{
  "num_hidden_layers": 10,
  "hidden_size": 256,
  "num_attention_heads": 8,
  "num_key_value_heads": 8,
  "head_dim": 32,
  "intermediate_size": 704,
  "vocab_size": 8192,
  "hidden_act": "swiglu",
  "norm": "rmsnorm",
  "norm_place": "out",
  "norm_eps": 1e-05,
  "positions": "rope",
  "rope_theta": 10000.0,
  "rope_fraction": 1.0,
  "qk_norm": true,
  "attn_scale": 0.177,
  "bias": "none",
  "tie_word_embeddings": false,
  "parallel_block": false,
  "init": "normal",
  "init_std_qkv": 0.0265,
  "init_std_o": 0.00592,
  "init_std_up": 0.0265,
  "init_std_down": 0.00357,
  "optimizer": "muon_variant",
  "learning_rate": 0.00992,
  "lr_mult_down": 1.5,
  "beta1": 0.93,
  "lr_head": 0.00575,
  "max_grad_norm": 1.0,
  "warmup_steps": 0,
  "schedule": "cos",
  "final_lr_fraction": 0.0,
  "batch_tokens": 32768,
  "max_seq_len": 512,
  "doc_mask": true,
  "train_tokens": 220900000,
  "max_steps": 6742,
  "dataset": "wikipedia_en"
}
MLP neurons of a small language model. Each row is named by its layer, matrix (down: output weights) and neuron, and shows model dimensions 32-223. Each number is 128 + 24 x the weight over its row's rms, rounded and kept within 0 to 255. Numbers have three digits each. A neuron's up and down rows have the sign that makes its largest values positive.
After each neuron's rows, "fires before" lists the tokens most often just after its 100 highest values on Wikipedia text that the model never trained on.

L2.down60:104132126140133107149112146140101157117097158129191131209123135115141131158164129122140130121150109129166134141132098147135151147149154116162147129124164103166158122098139160116138139101111110116175109129136139155122142154095165107134123141150163134123143098150124116098116131133117100171107167134116094110157131156088113140093144133095128111102076148105111151091157116138107139133178105154124163132065113128113154157114093127154101138113107153104143159137125137155134120146110115120126126157084130101118099139092108093124114072115155096117103130166180112137135127136147136128
fires before: " |", ":", "{", "fect", "da"

L2.down486:150141127125132148173116133107107118142142136142143138144122145147134161136141172107106122133113182106130120136118127120121136134149158103146086135120157134136151122115117113109134102186113130103117136127139115115116087102077086128119140105112102093085107122164110130189126101106186140127166160099133101140148141131152137152121146099131160169130162125104163114112145113102147129131142142125149107100142153142134111082088141079140144100110114145157151139141158108140126116158082054110093162117153114113071137117168109140157144120143069086108137133095136117120099130138154096188
fires before: " |", "–", "."

L2.down588:151118124125158089093111141143135144141146098113129118146110115116077134112097125145117070114135093115142107126122111162150126114079133130095090143132110109117162171174095137143142109122136153157098104115139118166121081163143102142130135121095175107135089129140159138146108147124105076141105115118176136147104122117159155111188110102113114152116133160109143118174133123117152109135104119134160149145109113160138106127117156138094103118128140115097113145102111150093132097131143167162057130161118115167163130138100126157119101129133110146130145167123127117123109164114125090116
fires before: "\n", "  ", " 4", " ±", " |"

L7.down343:144119118136126108109108089126134138152139171088112154132135107153118108105034136113152139118147114109129096145140090101143135131112168085113111133130116100173143146167099144109139130118107138155118126088139125131128131124137119157156126114119154104128110091112094176133097123137122125127127088121142122116116123125146103143122073109121135089138087125137182101126146131072080128106117136111121122122155164122113146178146105160102107127113134134097155160127137133092117137085088116078061144148143175107124155087109144098116095115126096149092086142106115160136104109107118105129
fires before: "\n", "\n\n", " 0"

L2.down468:113147165128143154135104103139119095127110113131116100136104150142163108132160132164155150148128175125126126137161080131143110142177125137162089133144123117105130059115126100144157125129109139148139104164150157121092133128113121146140133107145117115148104126153124122129113102138145146083182170136164125078106148134168106144102131118112127127142151109105084121123097138116105147128125104118119123099168135133108181146143178121142147073092095115116140136122120146160140116121064127180143159129144127118130120134143125084169132100142112126151171149156094105144114098114139102143
fires before: " |", " Win", ".", " Loss", " Sep"

L7.down392:120165100105139121107138144138127145165164175141121142146163140158122148117125114118144123167138118119115123109175127144144093144162111165125125109100167093118114111099162130175106111118157161096130104131114138098131168134151093121114133113079131161092124129115103153124129131150113106131163132149169117089128121157133113133104167122110087176111091090086092154187138121099087109115129109163154157135119104137143122129129120165088098137128139134145144109146111108127114112113093136145125132164159163133141114167079126122122148126152173119105148143167143120140106125159142122161
fires before: " as", " in", " with", " the", " for", "e"

L2.down274:105106187102166146172120149146154172145149115134094116136120154102138108168148126119150114136127103133135086131124166090117121167123114093135113146138137094105084152159098132157151137113088148086174142164157127107086084099116131135141118131117116089118113123168144143110114113176116133114134157169111123114130120095160133145168151104122181124145118160140134125114115108155129130162118146170134157156139144115086156131142138100158120116139128150145125123161117134129139107122134072142107071194140087119112140108099130128119117118098173118140162138142062073130126178136158112119
fires before: ",", "–", " life", " match", "\n", "."

L5.down75:109126119150128150090095116101088142109139081158118085118130149132151118120084149139120180114134150129079116091142146134088187136119109130131089159120139089175138122089152153081095103148148140142156174111156155166125082146127092123128129122157116133138128098073103148125178124123116104123099166115127086135113125134131124148105155153104110152115077146139182117142130074107137133132133096119127110119075188175117122112111115114105156165150094111141133131164159144161122141158136140125121135152127131102163156108102141079136103144119128124134115141152142174126118142133119121104
fires before: " |", ")", " (", "%"

L5.down246:105131180136139175144137115124102141182141121123157168125163164162167118137118132129163135094131143095132125125127109171114159104141170100144105142109134113110169129112164109101107146132161127122092175084166162111143146139078134104087170133167151129089115171119110121133138138122145081138162120158114093109159170133107119177143173091123142132127117154125124158112151113131146113167156077151112080129100104136106103102129135159150132116128145076135154149124154128129139105175104106115147144159115167143133143139131098144121107135155183097157131148151130126110164133104109092150
fires before: "-", " |"

L7.down208:140115116149134141179159127104140134114113145144122149102096151098080132150123159164106101121179114125129138096134120138174131093151176125105115090105111124169134153128150133128124129085148087127162116117161139130148117107114143128120194109122137098128123152118112125105091131169120116137089121121139140121139122117122165136158114101117133155078150119113104094093144158148174190135087143126133134161147135109135113104116107168112126111098174129101140196084081140172121118112098155132120130141127186121120141144128162136122174126104090093121142115142165148114135160134148111141
fires before: ",", ".", " was", " and"

L5.down374:121112151108167134079101111158146138137100095105111116118083122133140127135127136161129144134145100120105134152183115105119117146132115050133112117127139154128128163126099116119113130148155136140125107065146108100113138160082179146155107109123111140100126145092117149134116146093146138125097096130115140146122128124127137145194119133129112115094146103162154131107111151182102159158112152144108138146118170168138139144121132096135128070135100103068165115141168125168142139107144131127091145115095134165129043132133132119139093136105127164121167074102127120105134130105143125161
fires before: "\n", "\n\n", " ISBN", "  "

L5.down624:196150135151124096152115103150130125161081091128157117128155154118137144127146119128125116133163148127106140163123163170109176135112096151146152119106149123101154111079131105152114115139141123128176122127100136123116153094134133170105121143100099145122111114114102087120144165137135133127131121156170136110149152125123161094109112157131124124129158141132102102138105127162140124152129120161113136139132116115112131154193126124127144136153144135117130127134134131101127112133157109076104170114088148163101126174115119134118142162140167113080130184165087120117108117126147125172
fires before: " in", " as", "=", " for", " with"

L5.down499:106128094106136155103132112124117125112103118134112171104103136164144095142124152141103090117149086109117125106106146135137098173093131134105110113115164159151110136167136115132161179190140129082165109116156150138161164150132106121157147114126115154136119134152098139137161142114138124122087101160112094155135130117138125204135140183119144173168065127124082118122133135132113103122139118137130164130123117148142140113102098083104118142151168143111181094130154132144101119124156108142161112126146125176084097183137131153122142129126107150110108115106162094128126092155149104123
fires before: " |", ")", ".", ":", " P", "–"

L5.down367:113130135124148083100117117139133144120123135137147169101133128141155098131138134152119119143140107091097138107093095094118120135108101123125075122112158097123168163115125107111129138124114147158121134121118062106111142148154127111122082128092144108083104106097093094119158118146154124115141146137134146139125120147098125146147092120124117107127119145114135142109121136160096152160123136131100143141153138124099125123124154138080094146123094080121127140126155159156171094114143145083098168126107120120141111129135114109164091115161114151107112134126181102083143162163191117065
fires before: "\n", "  ", " 1", " 2", "\n\n"

L2.down61:151138072091171112111123124100088107097138149127078104163114160114148111105139145113154148147140121178066113137121159135146137137106145157164141142137111145166117176132093160135135116141149137122136074114108140113114106144114122115150094138083121091178123173096158133121130185128163105141111143134126087173099156127108149157146121141140114101141124129156081080137139119150160136110136122122167122115135120155162142134131160132128101156140116126082106145123105118135143125085149099140158125088139076127102144152135095152109081154118125182151101120130134111171140120102144101151
fires before: " |", "\n", ".", "}"

L2.down180:138180134126088152124101108122103115095064145115106145138069141136142108122138174140180167120138153129114124112095104110174123115124139092168130183108129138114140102131121134146141135105152184141101157125156138082115167130109147105148093135135127146096104129116115143129165111147157097096131120123160127120163143144150131158111148130138125120159128135175097117131123139155129110130132149063125123150090122151137106100158189132151161125121116129126140131156121097149121127135143109123160159128105139135074170168191101152140128101109121112133110165146119128116141128125142115162
fires before: " |", "–"

L7.down330:147126132124134107090143124152125076110118150156169096154119104129151173123156138121100108165122149117121082146096175143103116154140131143124104110076107083135125083138139120127115103102111116122107118120134108161141115083128112107136145123111099094123094131130124100165070114150095126106132129138127117131161187097133142141143120137126153131115135159150132083098120176094155163144133115117133122125123130134139159131155138121065146071086149169112114145145086134077154125122133121093106121152134138161160145104136092167176138106103141118114165099135124135132141117127160155162
fires before: ",", ".", ")"

L2.down161:095103136128148148091111097109157160148066116132167133146109119136151132109088142131149114120138112163140086123130117072103158130122134131115077127132144138121111114152122119157137146110116111147154123175120144134120085117153145146142133111125144111097171116109127115140158185104111097140127117130122081124130136131072114127156102180113191146155124135109114133097121151121131132107148141133108149162113085110101146126117114146126169110073086113102095112151123157133143101139157139123103126174138118156125114142164105128124103096121086127149079118093136111115117127137123115165
fires before: "\n", " .", " 0", " 1", "  "

L5.down206:107171155115122150118130090141122169106157144096136180089114141186144089117085112142138127133116132059118137061154113133108113149137162107122091156154169139125111161149156136126148123157126155127170087128112112131119111128130104160082128117134125153102115139118127149140159097126130113153116097157103148138105106088133170133137160149160134174140151119123085114123124133156170117112112177145146146107129153139179133122150126114106087169108140128143139121176111074169111122144138142135136160137125096121107105198107154144121122098127147128158074132122180113110156131157109132134
fires before: " |", ".", "%"

L7.down204:187108167110169157135117139100114107164094129129104106118102124175101144111150156163174150137104141162082094162145145123090127164129108078119123143146149137124114142101146122103125091176137106141153095117141161141117114114106098121126100105114144111121105077147111121145148133145128140150125148143131161105124116148133136112122089148123169117111154123095097113127096121086109131179127141147133124170087096151165126124148120111094145150067137158095127102144120150160131156123127107088091164150161134120097139115140157133102134179151135122114147139135105142148118163101148098140
fires before: " in", " by", " on", " for", "over"

L5.down629:126138103120110078097087140163139117082125130130105144114113087141108138103132096153096141163135093156159159134131109138105151149123133145163127121128095130122116136180124144106131167113136149132094095157096138147126136104099131098117124104081115118081152119096156154123122113149104109143133126164130125083115133122097106110127152151124125139105121119140106127149174108111127122125155117129110119174162134161108129119135119110117082125106173113071165107102110085139145140118103143145125110087117085149170129172149089103155170112137177126141146148139114108113125129167143139089
fires before: "=", "s"

L2.down353:106168139120154091131122151128162133172112115103116151111115137094132100107147118130152132123133144139153117145103114134190155125117113124150173156133126107157124112129125115150152148151143136125157106094100133157117098087122160125101100133125141102156129153127107122115155147128203124096141140102105119099123100132181129150140153114105152147110158133181071095110086079137084125134094166161131104140139125114143140148154134136122108155104081173161128108137151160161152156110085125157126155137140157160093143109103133115125097182111149159123097155118134058124133139090137119159
fires before: " -", ".", " Lin", " |", "–", " Roc"

L5.down187:098148133098121114152112108100169136146150130134089160075113140114145116098109135130149083120162093113103130116116137126168118149137157110097115072133170124132140138114144137158151172103160111157126115094135102128122129141114113149130095120097096120122118180177103143116100137096145126144140144155132125126158165098073178192139143146114133111138141125116110131112155085114167125135126112150119117121093140103155116104153115119099190118118097130117147122145108129136092113121102128119136129102105118127120145120160173133088121145165124107173135137105145134151185165142125068150
fires before: "–", ")", ",", " |", ".", "-"

L7.down575:154161104125159130146123157110128132095124108117105108104135136101115134093142117147160153135127118141138111093083106089081160135128112098134134148116115144117163137139129132121098115116137080108133167166106163159123081152122175107134112138118144091142135106125104138135134100116117124162118126126171143115088135155118157085102129156154162148126100109138113099141107100082146113138133121116135116153126138126136136128160137108184161064123108098116069152152119097160114130116141109104084135100152144128174132111148103097084149146156096144066115085154124125163159103109132160102
fires before: " He", "\n\n", " In", " She", " The"

L7.down67:125103081157142094128151099124115123118158087142137097136102124130115122147143087128121137138135084107116121124150125139111126164155109144114095122134140104138127171128115111119121166173182082099086135120102096140128113138135137072137103119140135119104142104095145157144124176163133122099115129148124125161132116067104134150132134118101135125124120165102181118093133158130131123093184115129129122155156128116101110129157124121086126081187112154170135137140156124102128152137113144138146123170134117145132162141133135215126120141157164155175165153102184106129122134169087117112
fires before: "s", "i", "is"

L7.down203:145123107115124124107139094114147131119114097104142116105125146128116184148125140103096110156097121137153153154103129159128135137158147135149102075136148147132139127160156142129098103099099130123091075069127133157101125119124128140146126118128103154144111145060123133111102149149123156109141066119114117118161162139159149124144136145104120130135111155103165070131117103136134127117105119124112122114154065121116155127095113114135129081167131138166119060106154133139104131169136101149083144130131093117169091109106182157111129120115144095131161124132159118162115148065148115147
fires before: "=", ".", ")", "  "

L2.down697:137130121141119153113129127109126153129143103155120115113133115128150135149147167157158115127098154125153121120084110121172104130125101096137124090123114140167154154198148129133102162089128114129144138125103143154143113145104128095145147126095143146108183132107162130095159179147123093186104108118139093137135129096186147081080138146128119116138107136159099103118161119152154098151163157129120082139135146132090140115149177093136106119167102135113101138139093155122142128083147175084109102143147141108118137159129103146173128131167142093153146126146144087140139109130133134112
fires before: "s"

L2.down360:139116159115085158109099161110122118147127153156113128129125141098181125103113091130125095154124109109168151156129122152174148122095184124142139159117149106170133120117088114085121134182158086115140165105085133116134116159154151149123133165137148125157131150199079102122154112134160148137118099099110140132120175147136109167135111161128099160124123165114113123112111129067144148143088133111153091141118161132127112125111125147124166147134104136143123147131132122149109116130171115146087118173151124121126140105107149081114109122099107117132110119149119129145106111135097117142
fires before: " |", "–", ".", "-"